From a checkpoint of a small transformer trained on Wikipedia.
Architecture: rotary positions, no biases in attention or MLP.
Training: a variant of Muon for these matrices, 412M tokens, 6279 steps.
MLP neurons of a small language model. Each row is named by its layer, matrix (down: output weights) and neuron, and shows model dimensions 0-127. Each number is 500 + 50 x the weight over its row's rms, rounded and kept within 0 to 999. Numbers have three digits each. A neuron's up and down rows have the sign that makes its largest values positive.
A block is one neuron, or neurons of one layer that tend to fire together. Before each block is what it responds to, as a language model described it from the Wikipedia text at the highest values.

Description: Given names or their final pieces in people's names, especially in sports tables and credits, such as Philippe, Richard, Shinzo.
L8.down408:483493451492521514483465490495544497516541445357485450508543396548555442463489469516467475485444452466645551527501607532393525438455461475523577434513485521505609441437542418420527499490516535511435413546454510427554482552589485464448577466524509510445470418426450444522550593502441528539514495607481560506493481437522484513374553536505520458521481483522532516568489616500473458525557

Description: Pipe or semicolon separators between column names in a Wikipedia table's header row, e.g. "Commissioned |" and "League |", plus some stray mid-word tokens.
L6.down57:482520503535519532576500505530476470458532568493494613523447502499490397584411461501627472508473585472542485425588419546491542479531568503533507466500566389436429486483512530454514525536477436452473506500360485482504557482439448471496485520483501484446489483555510577495558506449525482440499446510574522495463414567474553440533470484406409514500524478496527485528562612486478538513563
L6.down251:426577412369438374474463495507489454533482581421497542514441509511489411552491489510380496590539518455461516480472541504450486470484456384485575459531474460388482507615523403578514440438529539471508447404502493531476472465512493446551461490487536404469546487484444390479566536504446526427442458555568575521520479412447485564571607481461550500513499559543497450508503502576581518506511
L6.down381:494566481471412443533539489469401630532472492496517455436482442457523528522543435491582513436402426493490484625477363410533505456535466395498513478543550429484525518530491521507503474441542477446503511487480452544529509498464627610552557392525560575552525505472431450486492442480528440508488503503519558492353425493515573513436420495434508546523620605435486420502463478466548497590561
L6.down459:465548563464423435513540584399482512534395615604454539456423461564536453458444492590437566542544449425476601422472559500458487497505521482532519444527541531450463543495510486513517541478537448609504626573484527562484546495500560496472482457567529472559522549536508428508499534414469377517464421354581605494538523509579455414489497446578645421542504529466545443462428376495505499478441
L6.down527:477439463483509383424443469509466571556444542536483492435489361422591473489421459487452585553596457568539506482460512478495463478612487492534459499518452533536536546492488416609546507493450492415384468509459536516536497532501557602436532488524555507473545522488470470482483606470498502572519499469460525550498450443606590567484500585568533451530515526489605502463540520504573547479476
L6.down536:535572417524501569492455459413512463538506487547560558413488499539487529447566503484631532546541497526428494479458568618390502565558442489440497548523494441542508418500508534469512518447478561645406432556382424501463499568575447568581478472460551482540500523493493582471471491490529556519593527466572493491536501462535519462488569542448436439448563497511588560565560515501501560437552
L6.down569:615488456514470543500467510414483482524577443496535481495422428402506391496429533576586440461485552407467500550521457467582450506451597535483419372532555484502490518561550467471464530568539460455480534535384438603496508486484499549429508515574457463535399485546479473580526574505580423425476425474551500542610466501566529555549454513452507483560454497531484426557505521442454528576517
L6.down667:500556545446487558499502535507617457510471457380517492469559489459568439473473461541404517533484515530500455501448522532460422498444506468477511433525475471503526482517470444444525443551475572476573573604416487457474465585518522530511530524393396492518431576480661485440500483470412484503490433497530518523513541482502543553385469450482510497502474477437465441556474487570523417397509
L6.down826:503442421522518459684544393458476472494480519491441553464469542473437505499502460449406584523452498514568557462477465495508450480498588493585508519482500512580476532483410452454558494432571508498543582545512466484586502626510413549496501455572519541491448489447498443472527485466511559542536481526602446439540510484434488528470582457454487538553480439502480475511576471454517429492469
L6.down942:426608594525583417429568441496492584495408436473426508465439408419521533487500486476499498592511454552539579476476437581518524525424417530409506543518474487456457580539530438484551482435515519521403557507482409458504539470552528462447560523627482468384608461512488519455571455541512484535436516514487521510496485527570477472490538499497530451468543500463504449513449434397563539428411
L6.down959:536600556515428544506516407449501458520553503438488455436460524550484459504523443483506495522504473421565422441537544547522453571500369528494525478491548370505567488464425451464623586505466463505447501576549476527467588423536518486440462571531495560551468476458493472515524514460552490464542434501504587567477501473550428462441542494534530514363476569466518518550462429463446520407478
L6.down1039:504534561463470441509422433531512474558465498493477577550544513566408524555513536570496519512470529514484549598536562457528474498494541488514476410449333510499431494486479463505520560544522323590447556533486553450454525357509459458492497478462434477510449575427502571401446499478503492489508476483551502441498576548568495438549479457538554444621554480503553447437469520481579610408555
L6.down1110:525444432425497474474550473444449471611534519515481524519516494443472439451410451507523490458618480554392481426572457484554612563463500585526493598543570495512474588436451530541512458561513519518492529406547490610522476520456552441419443567490554438427494425510571513546516522452516429432460434512451588491573457548519488519470518467498479414524483486452404422409415546552390526527516
L6.down1111:458525453436516513509474524473449455527498520569485557502531438481560456508492490543429543548534525471508481456557578488467470500483502499438428547509589526496518466557416465491537544618501465520389462539451472470506542479501533465501564554522521456530564511481374435462531451464561428519604518531532624558451483563527470487528518525503482489456549550448489574470503574511436490410473
L6.down1112:401551543416449559502448471520423507555486443488499591456447520445525509534492532490611469473447513435505467540514526529482533491483605563457554461473466436493600508552472584554536532564471482503476486453486439442486475525498485545469490469437548508489552463423436487441477523542523556509438536540542602380479446479443512505501491491419489512485502627452482435451541445487544507558438
L6.down1183:472538389631589488585494452430512502469457516423498558555511588507467546515512509448440548534515448508520563470542439481505504508473410647495472552556453375513510419460508476500418530532592533477459405471469534496591498553444452513513547486600541554528436479586506467563491456431480490380545450532495602518505496465558586522562546454452517532541489555467476554503506483417524544472516

Description: Tokens ending an introductory phrase or conjunction right before a new main clause begins, e.g. the comma in "by using 86…,", "At first", "In the end", "By 1934", "but".
L8.down952:513495571445536491494472531512544496545543468456495613505531471542535549497450523506479440475494484448500496423459557489523589562503507495461614513539559473568461448459445525522517509544474526475470561475590484617463505404561548558540491525509601523484521484544588541527499542505530460468402481436518544536415575540504480591491512496446614565434492529460502494485470539479472462557444

Description: Word pieces completing a person's first name, usually just before the surname in lists, casts, rosters or bios, e.g. Rand-y, Alan-a, Domen-ico.
L6.down34:550425486586480410469475489491567497496528451531447444470482538543441433455581551600424537485558497603421459521477559575505528537471492456473448433617555591477510525423504486516501461509493565444608501624559460523444473595555441438541594581465589446464492568531532470474614538582440480528539651492493631475604491521577513424500511507502462468512614517451533572493429556513493478472444
L6.down170:442527484548558465514456474619582436552458489557543529528520577448527497467417556581562481403583481497478496487509494518443561443550476518508461459517465468440538587514468464370571459514486597478448574492571548467481460487471512482499478489503597551517552478577544439454436547512511482511545383565514455504583602543516533572665526473436559441485509538545566543520523509461500436496517
L6.down321:416420472457528497548501576534387467513532499513600544501485445536521513550617566465402501466430587496587429605458489458421443485525459527498425551508423508580482573501499503536575477567426521500597442485552466605478442575486541549478470448420504602468496460498543514495519546416500518478488520557471481462523501497544500486483466538534526504494491409450451394527580455566498475497421
L6.down364:474560504494478344507515470526517555493533486467506532487535571424454493556496426404409539480514479540581385442519454550334421440454557517474527462515481521406493534505534416550464490491540498510457562579472568481507506502426538551460513518482481474435503427558478464449500536465436531461544508497449464512551540445405473553558489486477505522468525574484570522535517440436520527509537
L6.down365:606526572478439517443556477457530460551438568519498472569521518571524504522503618445551442451549347446494574509518455562472452475487550410569540462566540458389471455475560424486515442471475551521527417521524496453402529432439484511476459570486506558548481394460499424545608502415505479571460487488478520459524479575539531543399554570559529478510471515567483534555432473558511516519412
L6.down589:433516434457516422499518411505420510494535496530502528569485468428559514503421511352494507524615526425400495491554495526475487496509486505423505486549535564440418533468514518488556488566425534539493587573452529465396506475491465559539555499490400470544555489557575478530485524523550579541483549535571534448528567531559557453474516505513442499558524491457474511498469460533499453492432
L6.down677:544607532543532482436542487576461442592463560523447499507511496515522410453504515442614427517507589538563528528467548587409445441534592490541548432518446391504563573518558401474514478411417407516492592521558608550607451491508496451441518497470497531504571463488479434479555544519509504485523478527545509558443537605517551545643428470485517572481585537470514491468524526515603470504508
L6.down721:517494449600477452443535434425534504571385483468445499527510471584446512474460499485536446521534480476402532565557467533483434480470454460432460457491475471508481538500448457410439388497526483501549524537418517473439509514609528453478467559546464470490491578467367437414498488464564419513522467508571540502503515521531456572549621582542525559455545466482517504515450424537574500498522
L6.down781:493480517458474464480464488550566481532479485528489545449504521470471519569469520409571441546533464466461485485505523439442484511471501519653435457495417461453466499489561542539525625494511492511473529566488588545457429503459625568496417547529517568467518481500418497594552431425597570490482537432464392486464422476475517494472564573400417565569453455472506524460569441511504478530474
L6.down798:554537573491578548418568506503448522458565449589518439495569467569624440494473549484770489549492470517457491522474475560489502493496508529471434476444385553496474597496568573465570435428343567458385436595560420599512482455510419503467476494516569461492533468507492532521480513460459519453456520592488542493516446575616569485580462539486526520566510494496511462510468561491572507489516
L6.down838:502422492461462424435465471448523496515537499551470506497520486475426528548531554496556532463567478519492493431499446460460432439521548488534558432477438502453465452599414529565527488493430447489526534519446480443514543545607651475545543564494642573511501458525476474495538491597486548485604435554512517501568466526458409553601387491550453528427544520440433483509463483504520519473477
L6.down999:598450526514487484440426506473416474546537482537560464419520484518431544499514544534385473501505488573343510474517499593490532499428439443544538514484469556593596458490481603453551578494465457461472416478514531530471512599595470460472590597403551472575496417452506422459491627525402478435439515546474556469555562441432511452549452469434567505519545514508457546510599433500496529513492
L6.down1041:581487482513479597456530509394485563454415534483579361478579519521472507514532528470503550521489543551524453472463449535503562533549455576502586551476515445582531475487448597422495468532521639504482491559528432508536459527482498492551442469484552512432530506474486498524469562522486496466409412487448584499478446445520567475465514543558447467507474571480417469458514476420441555469436
L6.down1159:483495446474385479534557505479495501553491558486434554431480490506403547549461497509532452585497410526465453493488606487573529485414492527490499383408502578544472420557539514528427541559461563497644543518549431564478458484386572506454430516558504534518533514475528411537509498552542497404472427435479497527532561544438491527492642506521587500626506538549526490483432466456533422564517
L6.down1194:582454635560472596563563519440529386461487468537471410551479366523530571486516579461418446412518461528400475509529600450502496609530559557529518528426468454435611560480515518540462474434535501422545490462446586496531486465514491490465481467578503394551543492531522480444493581537503469492441547435449494521504449560497541490506553502482458426525547448484543458430494546487515525483468
L6.down1199:611543492519443582449518562388583563576461513492542523514523572458527585568477535514618462477482514518440495415495450485605511509470447487511483512522599552503510491541547464500511572505436584559446524367509519453440583526549451473552454507430478398540526530500553477467594426489479459500592490525524530412503529480408407497532554486406475518523518506547539433449524498563610570490480

Description: Final word pieces that complete a proper name, often a first name or initial before a surname, as in Lincol-n, Calgar-y, Christoph-er, Sil-as.
L7.down44:430552460524541464519468446485477522538446407542539504581483451543490471514481513457669459467523478458515462449458454487465468455475610501444515457500466509493529507611527496455464528455371559449434519508487508602470378487514554521545428543512412446544599499444414517503563529511542533513549539433507519447458460633515480425536610627454484428660509503484514550517522499423507498553456
L7.down438:453465544510438498563532380517459598497560527596431552538515528517548473546398487455761496466489508470522464615522403488543487404526531449456444444424505546580449521510514491515599498426449523493480565486505465543506380531604503535531457484408470534556521519531531460576529481458515545524498485453494496621537514496516476450413503539550524559487555586489443514510480487581534453478416
L7.down670:474380526481462546482410490443483521382428407580557424470548469503530585514468554534655575490503540592483456549531459570568449497472513522395498468487460478534428510484550464503528488482491549494476454603638512480441444447515440504437468428481489526502528513599500578517495537456488511460416471552401564465510525478600511473555425489475556506539505551428527513534577480522517445594531
L7.down757:480573668458435578533445490458379437467446440556433510447468608541545520510483452518649501455508542487500434491484507508431451429537461502537456502495435462464381482505602476500465480566462571537510512556495553511505500518514447527528495569568594492527561361526470475490538469558549568479552482512538587423554443491551528542473445527470508511456560444549551470539491567503537387536416

Description: Commas and linking words that end one phrase and open a new clause with its own subject, such as "in which", ", where", "while", and commas after introductory phrases like "As a result,".
L6.down26:521416466468502456500452493485624544565526484538451493523498538543536440520463604495649493479489473576516513502460560452600491490498534543464539484492488447441480438566515451463505532559584522546463530491583558466512391515435452551488383520597451518466527529573580504425421416489479566432496536429406491468486592523555482546495484526496491507425555415509424551477518423489495477495555
L6.down74:451414551495513531571472431565565502615454502409556485470509484420509568476489484441529523450393547535559536438499512607501554479350511516481494521531536505512520412443552461578387473514516452519466513518604508458580433533417490476554468471541474588482516555569556535413447467500521538485514518398488524507497488465546563513481499441576522483522522463417412566487493484440467444502577
L6.down155:552450531548539511479477541395405553351455475558577546495426529507501426508428511503433576402394452522515589506528507520508565533439551524504367580472462472516568595506536472543516546482545513474534463538532407421489484485454497537472487550518455510442481588580472533450566502523450521445501544456393386496574468498477493509473515505402488484550457550462530435500470551510473499482466
L6.down158:463554603403520531574455524440525516516484457459589491477489497468482444540454537552543509456452482556467443467454475504457548469524497519474438533443477478492539534446450501457484502568477474480487422450569431442469501428483493503386508487502488582522530566498515523553579440455394475461476487422572470518452585555508498477517502548590512470508478496554569545503507487463593440507578
L6.down214:534498449501542500526434513519525517559525491488466479526550532524541512511474455515559454517469533503540474483488460499473570556415477504484521482548537527545433498533530521488494521516482550517445469511550424489533425439465543518426556486515579492444555547478546508456430522419417411593492541474421520577447505496483475434511542453547461527475377504499421491565488499566470497488486
L6.down243:492452463510480495548616452468455478528455574407589437438425463436479586560480535569502484539389529552526452468498556618467469445447504439529615532532553485480460474553504430541559465498507536536462463484626523482426565488427443515530509434507468437543557482489526550441447449515436586473459525512526492577584469541509490454458381526477571466568449516490507462562450564511400460555509
L6.down523:517434482501544468470396452544591586529408534457547499550508501499490453497535520529554438424488528485548502459527511405489514468628517523517490444453468480456464531540468585532569457495521457529465550567458477556494447557430532565453450527448422502452428523556491533453508509548613448469472552437491512434491478474503510482511523469484517531560499468529473481482467539540496524490470
L6.down568:519554538507494421483457495492536611558471495495612476487505511503460535549519482495453482442470544441539483581489482554412425523465590564500541498506417507504489486417449511414510545561549561466518498546502412502509524490531500560469409532525444535556461500442469596427575458517439548430518535444505547522553513536535510467532588375425457541512526518515512548476576584522566443524535
L6.down603:409679456456530511488527556516420545532564532480500420465478442532457514517506500485353570516462488524487435502450526500592532502480448435437481542471531467488470501570541491464489536518563494619476485406484530509465414510416558524461476497501493549460503476639517512565519481472485568532540538539451570479505511474421520501427440447566569471416578521538509481539464505480480455442524
L6.down820:509548531468516449511494538471530484435537401446394448465531475514453433433415501519431536512459505521557580515556459480518484496486437404505532543502511506602447480515536517514475539538540560557520504553470433525531498439490433506474568453439521546587495398524454428450605567558487537474466495527557461550491403557554539459485420587567540523516477482507488535547528507522533526542526
L6.down918:501462517430473548504484431545436541445529448481537490485536603580525554475543480473439503562526604472508549556586563547479502384519468528536543468444555604453577544535492501553508562497503544474588509463485472476513490456513483483491479587522561522440453515536471494540433430469482456462460417553496516422499491470577457495463562391531547474383470549534436520485486589468507433462498
L6.down923:511525529452433413429510467509605528377500425463541476527429558454478548497517456392439536391521538499514531518539526507521472485397441465443491550438458448538455457586502517527522470497525549450547456504560434547585505570555529553550420516458400547505465457508478534393592445461483476461521416499525473422551527486370560522556460532531476374580526417472451505541460451490583506501507
L6.down951:543528576545500516503516527521469561404458586494541490452527532414460415447530547496496477470478528509485395453484522545507516494478441447549464532489514493551489576484568483546565526486543501403460467461533533450531620468426443485424517429471483587521527473398580404475524436410402433490428535566545521631575543573549497439537437525599455526477541495509453445431522424499418439502580
L6.down1046:523499500436526536507548452472456487456471424443516477528483453501500510492541438513564621497495516539614490496524546577470440390554512518479470545425462444484588562563505469451569587503512552490471443502533496479444424556390495569531492542514450572539475402552482458541549451452458481500550375533479524532442473512552495498465470519464566523596488510436481483522477473437459413493610
L6.down1068:456573489518437535561469496489506409552475444364466504614608493495435523494477519578675475509520538450537539457539534550508543455474528539427499481533503581453537524516408468550510440436528560481485517444448527502609432421507468437407495528494503634580552503638485492420463418469518501534483469557456570555446392427475555497467558358533507554394497503561447472401440481467465485433545
L6.down1148:604439446416531492446529392531566499476394469436446507518486454478581473605553549398462535463476479502403450540535527590478566468429451497493557579544477416503464542480471546460500458497558490452522404386631436433509544526421464467488452526453478439509414530456488517478423501486544548514529562513477490530499549547589477526548564452452494460513477469390525485541591536524512583448514

Description: Closing == markers of Wikipedia section headings (History, Career, Personnel), plus sentence-ending periods and commas after introductory phrases like "To this day,".
L7.down23:499537580472504448511539434559588587566524592455532519486526563420442451526420419540558449500388551537582552443588417502567469548460565538539466509455499567490494436448577470557365521527532446509464550501579435496500446440397480513428551558573481579496514474509460453374456511532485475427474568526517580600519496408558519492583645445540567508487484504434501505486503486383530481488462
L7.down151:514426496466492508491466555526511400553466481504481508437547531520560563579434445447447428503499575418561469491492467453489508573531492511431526512506499404483397446477568501457385547480438556409436585535528454515453570545447515502518465485534506454396565445524543526395467396515453437483516565579541485533461505454477562476474532550537524503593508489540602533513582429564532511457429
L7.down641:532492500459455530551529508484516442421549458400517459502520498430502439494499514433586392519430569434450512512513556544562515437362543541399526478455503573502419509518552525544547501502427535449433614463493468538429497491452486464368438625526509496444514544446543486542475455477468511380516472455496491526513504422512500537476506516508570442460459484442485540507435524362535526480533
L7.down938:445588501602496584407444395489550566490450505525535448420555535451481595498387552552425451499567528573489455509499484470553478494489565442533498514539519416543511522501444563454442452572478481522551483516526451519418462496437409526549419517512511558493430524511489552445402349452522553554566425443524499419528578473543488413426407549500601494439480546510412539466481508478479438517551

Description: Pipe or semicolon separators between column headers or list fields in Wikipedia tables and infoboxes, e.g. Singer(s) | Length, Votes | %.
L7.down287:533492452498557436597553547412586376555467525561464459473560570477538474446460574464701459530424452502483454484467466464425420505480422516502582603551424570499540544540517528511535454532502485601508541472434512504552426526558506527427466615449556364444420537423487482531484499506449488441513464489478526591512474482496454552485446573496471472530455472510529447519512421589540515517541
L7.down849:583534585408629532516563468555507496521537525486481440494533560408441513482479349381482494501423537537473452614491507459446494423475540527470586473434577567536377461563530540541517505528518565529568460539513465418481456558542439502458508559474551419407532524463491474468489505475463400514475402448490481483577436449496473548519483550408468451452531503503464526501511403517565498468456
L7.down911:442533442543468498496524525458520534492547542496554489517391546476495433531546429500492500548470435439494434483525547411484398480455521522553504503452484401531403515595498468467520491486527486465491570581552543555502591541506505367506490484600571538500481606394499530551588561396562486554459449487417503443475528575480493455551603459584442471506477583465485419539551525407566527380487
L7.down1000:388504540467533479476631407464427471468497528524476473491503538543572452483537585454479601506526435510498433601477489521523450538517443519540519420466552549469537433518421411501498473494484557497554543556467455510462555605504436491473525535511584475578412445503491506576525479468525435491477602477452442529552488463565512469526552478489558546551463612473617503593398468576536471582470

Description: The word in right after a verb, noun or measurement, as in fell in love, eleven metres in diameter, placed in Group C; occasionally of or into.
L7.down386:506563487433541501577436488476480485448506476434552457477551474555423524534590605453381517461489512509447475522460564512512482519400534521516456499490563521452471524426473520493504541550518499581490418508471442521477494462463496528369480542558499495495462397536559402603511507533510465493519506383413502450531554481478498502541420542541507462500534519506504475528508585552465595479473
L7.down410:591609415532498473587505633413472527525566574476484522535511529538437520555445565463525512492497419543465515530592493438524413402499544476548473390569459533510514491485515545507436421467680510522463509527498489543529498476494500470493432554463523440454552466494560437480536507425519420485538415476563508497501512597532503504535524503530559517507505457446507549505577507457546555546494
L7.down611:564495466502505468515510527473559504478589560551415556464438489553553481474497485518496478501597579609458459455467528459541524494543490581490515540461449566529489422506502408462524444487462456430456387483448534506436497465555506492473345471477535474411457515441482485490516452457455483486501528451485594527469508519472391538513482587510501540508390443523403489446475480464510487506482
L7.down1043:480566449622462450550459473542543412507489528482486472547515568480494475512428480528539525487457382489580546524493420460504489454509508562572403507430491548502483522432476535406415427585529485506559509562511544518578487585490475481474536508493428436480525465614608420540543543515471511578529485446531454504559498547480587445422432452442545446578481592491456502512530612512492459523518

Description: Column separators and delimiters (|, ;, -, :) inside Wikipedia table header rows and stat legends, e.g. "| Team | Class | GP |" and "Games pitched; IP".
L8.down170:440537493429497505416511539526482474523474510387493450540437467499558557479497483390588494492463521497553447582502497467482486560507532520529543441543581510475452404479572419528511498496417457459544459539395438516402526499396473538567474526449463486522629500473524498593508524471525557522553542510479527490489604573500557489512495511461530510440539485505573512506504517489471495554593

Description: The word "in" as a preposition after nouns, verbs or adjectives, as in "in honor of", "in common", "in light of", and word-initial "in" pieces (insanity, innkeeper, counterintelligence); occasionally other prepositions (of, from, at).
L6.down33:433484504566428448470521511524459470579451443526450518543421511493468567593451460522467450604483529481375490480505400541590450515561482494478579507522528546470464521506329469522512509465454468554534453476504526528491573508481556482518505437493523458560493569495494552521496459510535405466464484542483547518506534376524529493477458511430373513544542457550495542471555456513507493502449
L6.down79:423441589456563459531422476561473408418538490480438457557475551503510567491469377435569488437437469510506514530473487482502569470609551590503488567467456477498494480470512505462573512545473412441469443544530503489497479520492443489530413523421500615530430532451484538549527452482553550505488443420526516449478525505426487436569443452656488484602528557411453552401503527435493504425461
L6.down117:519553541499451589550473487555465476510529426507559546482425453508543498469512461438385422495454470456483554448479515411536477522449517491510535465489521475466520472458564438522450519529552481456507514477553510522506397483510441455590503434545468588483485518562494469473583440490502491472453515453489504436581479519591466462460546430515478625413517522531537610548471452555467474537501
L6.down123:537489465563523467547598504432478493489484609444477500418555443606441527525480427433561435500541590530396517554446426500516518524562541472528514495541475514506503454480576470492503567458487442573448503540489469445444467447540573462527486415482511468458531561547570538495519648525390489457439528457453406446525480524448527469540442494578437545593443449547426585508534526500421498511528
L6.down180:389479530426546487483406503484528430552613462564494525515471485462477532550411515548443542571488471516506568533457501532474466536505538503530468566489531508557503494470504463494472483608499424537542480431432596485407513491475520519482628444456513438435605541457592439557514453474474515635465624580422579505555549536516556497522386544443553469461482460499525411488541507474523508396517
L6.down219:569464448483494534462418489326482503454547590409472529505567564446507513528518452486523499565442541604505460504508613532475503455489457601474493578503490584437455508491501507526485484505493488476460484523559459544495467548457425534515427548526573498460618506559519467470512476589548473590541435490536513507508471562471518521515470467445502470437558507470525468445488507574515513474535
L6.down509:534493465582649544432432460531586501487426493492384521548469433533517532563508493487385560542544495511383485469474569537536605477497504565443477444368542558507443503580490443527462423507507494449508455504573503520554592428468509485465468523421395460461512531539450485476540529421486472522563370397484566495515539486520458542605463441509498454515482468483510501492499506518523521504554
L6.down625:453548474425515510508515495479533630485511541528500537536494493448444495520452525439443529494516510496466486523509455508485484423485541586557395569520407476471404427518569468506506506552518593429433443470434550482515485500621550459510518536522466514505497521495540499545452573468513397516440558491510562331520583455461462475541556528554509547526504398481565480437464676577469486470485
L6.down647:498461485479537566503496483484533503459514394523450437456479427488459538632537578495433486664517543409490489474476510460521495452478569523586534520476492584483522566433527557483631492439495478464495463508402351581439468428495538409578461527468531526456457573460473515566499525515470421627563511454500602477480578488539447482506555464584552540467414559501530470472553534530619641470420
L6.down699:499548478542548583492530555457534572540489496534440516504456517561630560479461546387406513531516457489456552453526488491518463510443493589458540501449467524462569478506499455468528521484573480573375464492512529549406418515446506415484506497498507512458471538420495549496506456503540488503506587405514488483594561433513573519538356541487495497491446526388535444556516447494438566490521
L6.down702:589511491491522507507472473465463542525441499529492532526463403490460514502588538432544494514420543528456559565516598513519472393412455452435493456502534612445551484490537486493572485466496502552555357455439515572422558578381505490546419468501554499604457496528526495470548466507658535489421440508456569620417502498522479520508378457449652499486518524510529470499496438460524484536418
L6.down824:489557476459525590496561510615482488513497553487482495475486535409504567515561427521395520510500499479457541533457528564575599507551557479504463512439519549461589548524456418578399455562486499577500478530451491440481450521551534532447513535441371491472585554490503530499432463593440493505576505451532552386517549491547444469509442523539474431595534484488551396524525551506527506437511
L6.down834:518520498577479579571442549421494400536497451467405435545529436530501554522497491448534477546526438544429500504513461467487505475470512517470409425497515548508478432447498546469473475374476465627571530357527498519513572513448469518512495488503378524480516400492448513543512536523540474450560549482465541578511565472511614530535555531564495581499426565476510513571543565496563548508557
L6.down1057:596553545479485471402525446472519557480503524475506380525406390589570473473529527503549562495496565482459503571453455496421504454490494493537481548508521494563521441468523514493486488560560539546506371464457487444513565470415514561489549553428431533536529438482385502464551532476518469508536507538564505476461541514552446455563460530517470447517557512455487497515544428473527563469462
L6.down1058:563514556472568599515510568521569437582531515423599499453476556461559468484582563457502535525544445459506456521535499491538455511525493544557475453472528447561514520526521447515573437455462514542487517576530528603472453476503449542418545474585360506442658593513530543447517483448515528463483428492509494446562541536488488570462505529533555512449464478543563566499447540547452470479537
L6.down1185:478491453511557489449494523529481498505482498576500475485435447550378473508537533593559470457516596459583527541521564514511496485507404544469468490524470501513541442571491465479440497524478458461533490457452455506494511445502438516490417401586563449475421518514494520419505516474560570492465516467514473518490512475558485530538545447465463553506553554463449473504470469530468443512469

Description: First piece of a hyphenated or multi-part word right after a or an, such as numbers before hyphens (four-lane, two-year) and prefix in (incendiary); also the preposition in.
L8.down253:472502463541545519478412462454455535498425417455414452551569485565511505437536399479470520415585526505404529412438502456542560530501487535483622537556457582540540510513417508432482467523492455538514516458519485445521515473481521547485477521487422463509554443581517489526521474500462544565492327487529563590460519495436502598548504566508476539548531533419464573479460541508508471434408